{
  "num_attention_heads": 4,
  "bias": "none",
  "parallel_block": false,
  "max_steps": 6018
}
MLP neurons of a small language model. Each row is named by its layer, matrix (down: output weights) and neuron, and shows model dimensions 0-127. Each number is 128 + 24 x the weight over its row's rms, rounded and kept within 0 to 255. Numbers have three digits each.
A block is one neuron, or neurons of one layer that tend to fire together. Before each block is what it responds to, as a language model described it from the Wikipedia text at the highest values.

Description: Clause-boundary continuation markers. Punctuation or connectives ending a complete clause where more follows, often a comma, then "with", an opening quote, or a semicolon (e.g. "season, with").
L3.down887:124171133086118120110110151175127140144111110121123125099085132122155127137116146181134121084110134147160105130144108158112091146152121165120170159114131125117138128117112131110130155128173185122134147171128147102100092162109128104152107108110109100155123125138130119151155159101119157153092094098209123114127154096080120161157138139121146134116116129136158119136118141125152159154123

Description: Clause-boundary continuation points. Commas ending a complete clause or noun phrase before an add-on (which, including, scoring), plus "also"/"not" right after "was".
L5.down114:143123121130132142137111148114131117131135135106162118068120114106149166113148106130141072107085123144139098123088133123127135139094106108100127155109086138191135114124158124136126138121087075129112165152150163157095102155139135115122138156103130118106135125101103133161178120138121109118111103144144151111136131140170131136118153131116159154138094118159117154110123177142100132173142
L5.down245:136127092121161110129126164126140150085083121125109101152127102153166115096106143134112191093103148143122106143123138123177130170136107105153106143132137127130126143137139103139145078121122156076148134079151109124118124124175144137137113123160108153104084143143131150125121095111100092141094044103135146097169137116108085109106128115146127151156127100124116178139139165126112122142125
L5.down461:135126133132076139077152146091116145123170110159140135085119140146179134133123135159175138137135135174102109166151127128144150081115113098094142117084102134133135096116143111137116122170135108096139095150131132140156174108147164125119128140143116097108100130145157149133156141115094119110127118089138111115102137152065156116118143102114129133108129096165125113099134160105119142160153
L5.down529:121119097115154122114125112142128163112096137144099119135192097159108158166128116125114090153149198137156126116126124109135154168111083091138140129130106139165147127125174137094111131109130162104130104141118110182125082137141123129121096135138105074151126124117130132095130124118105140097138106166110137108153166070144108162117148097137098129134149099153135123126099167129098128104150
L5.down553:089118143163124163153115115105125119147143143148114087117111144128126133160103137123140128143123117118116115170139134137096114132158120111154122141129127088101118087096102102155186099099134136100143124145139142119126114142145139127169111132100126159139116115124152122155143147135094188097143124176131120093106133112135099144152116115106129167131121135148123108089143142101179154164136
L5.down604:119128155165086097125145115135129165097120144104121097093089117123107136143120152112087165153156104124148169143122144098152143100163118121126121130171125135130105135107116159149110100104146163139098083125126117129097102141116151131122147119140147084169103163157100151120124126099160106107079143174143143155138077129137122151153167168113096114108127111121143122109123145164135103138116
L5.down674:098092114087159154151156150055148159100098116129126177119153131107123130126154097128143117147116093150135142181117156109134186118156112089076165153118144070105111147139091097150129115131126111181096158118122160126130176153094081154102126109112128123108088131127166167132132116122159120114145120153123118169121138172123137154106136095131146131104068138117103141141157156104100102152085
L5.down728:134132115145134163116082128099135117090159142127080140125115111152113137073113090123082153137122151140123093102129130163131109192139173107137133099107154112178108131146128138121160077097152114099095161124136121126153113119109106098126105127148120142101099147152115129137090169104170116107214137134138119125150156112135118125147145141163132141143128110139120122112095187122137187115171

Description: Predicate start after copula. The first token or word piece of the predicate right after is, was, are, as in is a, was an, is sim(ilar).
L4.down101:149101143131141153131101134118154119097124105140169149162137094159140141111159107106133157124144132127158173133086131141130132135137135115136123064107106137181172108176102105164134087112074127076093193147123136129145128142172135095125131149121122145131161096094087118145095125130141095143096093144110096153103132151133087099128110121111143108120170161141158132119113113114185110075136
L4.down146:103092169132093178114116123117130132183147104162148139121100107146134136128120134149140167132125140144130140090126131139135184136128114109111110121100138122126140164106107140135132141109141133154116117140127084169135148117117129159160138087152138164077135127091107109127150102161105126113120140138089078115139135145126125108141156083145156120136139136155152127145156135061095173147096
L4.down175:138145153125159150118154104159123139136166112098106093173102135097089095107152106117117111082131083114161099123144141135135140125198105125152105110106103137124105109153143116127145149158132145178091127098164171094120147110128140123121161096140106143133143133099115117128160162186109131104128146145150093151163154132119136130140111097146133110149122121113121147110141108115116104096100
L4.down226:046145099134117158110136142106152122137134156176131101199096121104111137120135134134125154095118140087130139157128119110091137086114137071121107122163119139123123122125131136111139140171135124143123127109099115149154134115080118087144108136131109131119163137145133125103140138130138128123113109099121115161152130143109164146083131113162136092151119119175134115149092101130102080132138
L4.down464:106129147132110105123111135126099106133170135138164153099112158149119107099095100105119117132106153123088118101144105152105141124151092121127082152075175134107152120111153131100113119140168062132122161126138119177087148103113128100149153132144149143177158121114102086128158181088102087135151134127142141104111135118165093118113131107146135152180170112156117165111128113128126138102153
L4.down549:138121158116135137106133138124116106097129134144143121080129101137124121088147051129117119124107167067132109116129145114140126140154165117153125133136155173134158136131105147178146120144144149114150114119123117106133144145130162106107126130156144135153097149126124180108133098120155156110132139109150145050142091145160113174136143150163106142147144095118117160122135096081117117173122
L4.down555:135108130093142115136104129126139126116146118120107086149105149116145110114164097142130140107115177088131082107129131172097104133116108119129105097127099142165141107153124129095159095117153139124122105171164082104136138124136157125139155102179130115140086149127110153133119129120123116118140074132140138072105071169112142133163129117119113119140112127134150110118135132109131155111127
L4.down875:130142116134104134122164124105123149154129083077175107099153173111153118154163155092118174112116090128111120142156081140110133110111116143109128081136107117143100150122163144111182155124146110093155103168134096149104110147185143139149170128138133163160181123154154150143121088092126088108118128137138149102109113107089108126152172150127102134139123144142118126111111111106126124103157

Description: Word-initial stems before suffixes. Short adjective stems like new, open, long, original, late, often followed by a suffix (newspapers, opened, no longer, newly); also second pieces of capitalized names in headings or tables (W-off-ord, O-ak-land, F-eb-ruary).
L4.down350:098135124146125105141106115114141117144161151144079149147107140177162128125076131104168153138116126113160135137155163117161168126171089124099168090142099120105149099092111135115113132127142120123140102134156122110111122131146137180113149135118129092123146151080112116115142124129115177092160174092116122156092153121092120140132122131155150122120110162168125111093156147157106150099083
L4.down395:118136174147095106132142136141122138155145139100084150096153154109136137117156091154180132122143183135128143126108111109082098128139140112100119135158162156120130140104132165112123131100105116090144154103094154140151124144065129115113104123160138118171140112078086117105101149170143101142122113090150146127120077124110118130119161110115138138102171134130144134123160197147112140112115
L4.down432:153161103162110111215097108156178166097145145132125082146080154154138143132110155169106176098124151137141117108140127110099115136139115128138111128167128108126156124109123118107131118110122114112153122150136114126135127089142116161093106107176132144097154126139105124155159098093107146115139165181158130128142114133102138095151128147140131125144120125097093100119155116146129109180108
L4.down666:125146124183146130106092164083124165111082131128112161116112110136160103123138097137124105104115139130122136160162122101099140077152132109133111125146157106061125133157124114157152128139128121120167108143113115136137155133151104147118080147108082113121145135076124131160117118182109143137131102116136148086127125131086197187143141148156142094138107093103108117122122132132128093110106
L4.down839:146163082133170129130143142109090122117111096152107123106161099139108113125084143135083105186179130128134115136134118095160182070121109104118131126149138137122157125115139132118104083126144118103131101138149111130119136102129133104136116129116189116152135169156137104126118115178124084129066112097113137121178150168129122119141151091113137086166131155103134135110118122144139115096132
L4.down920:172124137087128097172098131072141145082126111109140104099104167102148154123156119123148124158136078097102111080134160118149106113181136111141138101172153120123135165124129131116120130129160156146117132167154081116130160138120084157132108145124126147122152143153192150112122128132169157118148133067129155124090155113105118101150124140174160184126145098141132084141163107156116097146158
L4.down939:119147126123108128161127160130109105152142138131139141102128135179080134107075087080136169110136118144094087123181127097147173086127101175121115121122159101105085131139153123154133150153099108153145141098167142145122099120157136129090103093112120151128169120136111151118148142127100155116187115115179115120188125113110130124123121105128124108154124105082182092078117117125123123151138
L4.down952:078162139112171140100119119131144141134122101128129142167138093170114131130111115139149149143148122112130119129137101100125153101120145098093118170159118126145086142144146139122148146129127116167131108092111124180121167105157116149114140118116079140142138145138073131149087145138139119139117134103118090146119143167161153130121101131144088133137130164094157122079098120122130138116119

Description: Pre-nominal modifier after determiner. Adjectives, ordinals and first word-pieces just after the, a, his or their, before the head noun, e.g. his first profess(ional), an anim(ated) series, their second consecutive.
L3.down1005:120131145100138120127111135088109095179132131109142135134131100110107109122111112143134128131131168140173154118144157141141164115151089141105107115088130050066111148149119090099153166138108113171150152143142122150109134141102152197122079119102118123107137122117139117177157153120128113116141130122121129143114136174169142147107131105103113135132118118124144129143108130110131153139125

Description: Wikitable header cells. Cell separators and header tokens at the start of Wikipedia tables, such as "| |" after section headings, empty header cells in chart and stats tables, and digits in numeric cells.
L4.down61:151092129106108148163152126154170181147119104144113091150091098115099084120161148140107142135173123116127123118118134133127155136145142123114141110121150110096121140168134130156165116178172097157102158147114148136143113127158103139091140114137125144099116116113070114129135143105115133111126162147120112091093132128074141098136140175138133137124124160105112055140200119096118130124145
L4.down74:095109113082154115119118128159127135160085097140144103174084105104159136143116135089138086148132145124136087130089138101182163112081138157121148129133123116155106110152146130112146171133128111110119130144115140124119176119140162088131112103116093099137092108135141139135114095119123136126107159156142146130126115088113126087135093138150137138089135086115134163109085135147134173183137
L4.down81:121163127161150113130181137131134124131130127132169144125109121190104105115150136078109119160118091093080098176125136119140184090110112085141121170159124143148126126123133142111115081105104153131130128147134103140137115101166150138134132144127197116175138150140106110127083120088176118156117149121152106096137128165101126112098134139122125146135081106131159127125158157187134139122130
L4.down183:096106171139113140115137137145085120103156158119143126188114135105152122132114159150122088094126104113137131130159110133133127105132104110128144113101129152159128077132163143113189116142185139178075136167159121133125152124139123124147142127132095129087152107110143097128147114129104152170105107110104093135157156107115085147083134112140111108130195132111132109128111112111125139113128
L4.down393:143146121120114118142157075128123109172127096085128133141141181121112114098125151141084108111152106104146094115123074126097117114186112161159099130113137084127102123143130070111144118165177181143152152153134136134165147135101128123123113151114130097137133138152120112115133166140170088133133127120134133062135122138120132156108124185105110132132142109143095118129122195132156083077147
L4.down502:124105119169175142151144137134170123144129138117115129111139128119142170122061127186112145117139159080056134131125098153121127122120090124114117116130125102097073168115125129117106068122164152138099117128151118136127140108131145143116133144095130149075158120148132112164152111155137118154127121130096084088151115150099148110135182129130146104153145091144163146150103126151175137137129
L4.down856:145147115109125154126124116102115119150130112138134137134164116132138152155126101153162128113137116163087136143130139154129116134117119122110123134148144143112123149162101112112106065116140128113099148138102098129153118106115095115156138141147152159123155152106102103141119146147110174128106062144113155122098137141118155112139161164136136103169116113121105119063121168182173090181118
L4.down872:143105130087133192109113134106113129097091118132174104116137114137126087141079142139136141218173120146102097169101121142168105127135144117161150104105092101152170121104135150107097119148128109137144109151151109155119111133130129092149115125129132138098137123111146124113103130107110131148115155139115120129132125154069113142121127162141169115124063134116142098133101112095152138109148

Description: Indefinite article "a". The word a, especially after as, was, with, or a comma, introducing a role or category, as in "as a society", "was a graduate".
L5.down150:119124147136126166115097126077103176118129121157147107103106093169134178128143141119140113087178147097116137127153108115138127153125148051131078121115108110131142131126108144114141123152155100128071146110095095103105111137118114132060128119116118145143096142199133158137132148128147133130148096115140154130128123132134120141128168123127150094113126111172143144120160130129102129133093
L5.down252:148125123148113164120136116109104065148090155116160095143192125152128126128147120088134159148120150138154135115121111143159090074109071123126153102128134130179120146126117146156141131106161133141148151125109095134106092162120126116132191112084114150127108155115118135087148127154117119134124087123133119103159127099119141115089109102128127108115154131111099143128164129145146176141119
L5.down281:124125124167134127170109130131148123121126143088145090107133141120127136115123129112189172110154121144142117136139138170099118073135119159140131134134158123125148161077110105150159133179097150125101132109099138110150148076167149135133138190119100110104100137130128111125105108171127153133106102137141136142132097155084116128146144152071122063114142154139123132138105136134132104115113
L5.down358:148095128152127123131147114161123173136115130146132189104141123200160109129125067125121136102138113077132137101129126142142116096095137129134124137117097083142177114099160108146155143134094115094136145096159168144113133134151124164158160081142108120103135123131134133139162146119128134113091133100124147129175102139139123110134139112116147116144196119127128099136113102131073125130089
L5.down617:151128131110144151136162116151118140153134117123112128114150135117128123114108111169095084128134155084152108103143132123110101116116162132133098103135103101176087125126100106132135144110133155139118146135113128121129151135154096115149150146128155142098115120117084120107110136181094135118150138147120093079095093132132132116160119095122142182146102161099081185168152115111103145167134
L5.down901:115100099116117159136177129126110082145134130148136143110118148114120138147098115125152141162170103172120097120148103166144169164121118108159179107137104147109108159125156090130138139135153143115139126110150147133109136099111131089118097178126106112106170159119128107135130143136158163119131116085112115160125141078135182117056106131149100162162164098151108123132170142145112111090144
L5.down947:130136137123122157105148153104153162054122105082139136145108112182136076138144094122132160126104072113096162076098130128125146143092115111112114129094117127157172102154114088114125200138136098133126132178130159122155140124167105142115098088111103133154118125152118114135123135122114150094146123141110127130114139157128101171110120138135105138147121137118134131086142118124151137130117
L5.down1003:141108141123117102155150085087132112110127108133123179148128092151127113136140138148126130161147121155100140137169090103098182177159112145117138158138107072139125161124142092107126110116125130126132089161124110128125118145143156142114146131078093120104130108132162146126127139137103143130136174109137119165139108117101111110115144159156103145131186097126136121134124163160109085128146

Description: Table header column separators. Pipe separators between column names in the header row of Wikipedia tables, like Pld | W | L | Pts | or Player | Club | Goals.
L3.down327:117082119149134136141131163126098101131119139144124161131129124096142172126129099142120141147149161170096132099130119117137146099122118109192104124152144127163139148109142082134102158130142154097141137141123108097140104154116138112141097109111103080125126121130149143153126148155140099117103134151101135140101149131102105100147084127138152134123093141119131111148163097122111135117136

Description: Clause-continuing commas. Commas (often after a closing parenthesis or quote) that end a complete clause, before a continuation like and, which, with, but.
L4.down10:123140098151154126118134121190100146165119109131155117125164176118159125116137102151116123176129130111132072182147132116071125127096118129133130139117090135090051128172115122121092105143117169121161115139135135125086145140118157154124120139164131124084133104131135144147151167104109111131161122176119127130167154145149147113119145089170149128162071116142185134092111139153126110103107
L4.down153:149179095098139128125142146144140174110113117128146118103110113177117139151125188117132106104125138124137134169131184113141149174107158096108126084101126176115153160065152115144108131134147127108113127133122149109094114109135149146116124135154122111142132162158149116161177114110125152104141115165114144126130124091169116182157106172149119095115152144107116165120129161162116149121108
L4.down240:064116131146120145158158146119082142161132112123124135130147113160118121146171095102131135178134093141115140119151078125160131161149107132136133170160098134115157128100113149141154177145127145126153129122116130098139105111097119106151125119130120136109166115153152128107125112145112125100142113157130102142109146130156113153089154116098106142141133090140096122162138127130072152170108
L4.down316:180135121142135122099160107100119144136150164116103134136091141118132119166107145118117132130127151146093079130056166163135082158101117131135185109118150163103127134117128171128154144129132150109169115112171111108112120104158131174172143126113069102143083155114134138147136146111153125135088115123128105135106155087144086145151169122109110124091151097154139121125110107156131121107157
L4.down373:124101075127106141125124105104179158112116126185187122134141126142129124110135144123128098105077089073125092176119140073165130106179133136145115115094128144115143149106133135138102105072132125110152126168084153088154118126149174115153099139095121106147116161142116136144175131119143104156146090099119119130122159116117107124105156142075146127147104140142130159146115137136123130101134
L4.down659:143129154133129161136106100088122162146127140126144146151152114103112090128138086107131144155118180129152130106129095131124125122164126091138129100125113098151099139153138085160145132151093157103117109158165141091123146051082165186145165125180111108112161141158125124148110132097158132104185095161123168162107102133176141152083161094115164121133117125126115134146104112172108120155095
L4.down751:150125117124110109087121105182129126144143154105089122135124162127162114152069183095120129123153172158118119143145113109143111129125140116153100132101146177148145174135162117098116147108175147115139121133134099163129122079127126145101125149125065090173116145168138098116119104084135113160172136113154164093095132092110141157114150121089110140115173095154160077146131133136124168099142
L4.down971:102105128104107143174144140142123148133126103101145137122118150172145183135126149143109091112167120113140130095127138099096105124122122112106143109143122196146129143105188132113111107147153128091124112137116118170118091142121120144126096140126113096168140173075138140105126125081124082140153169172177137098152128096121179161111129089139115156148084116118113129082118154126165155173121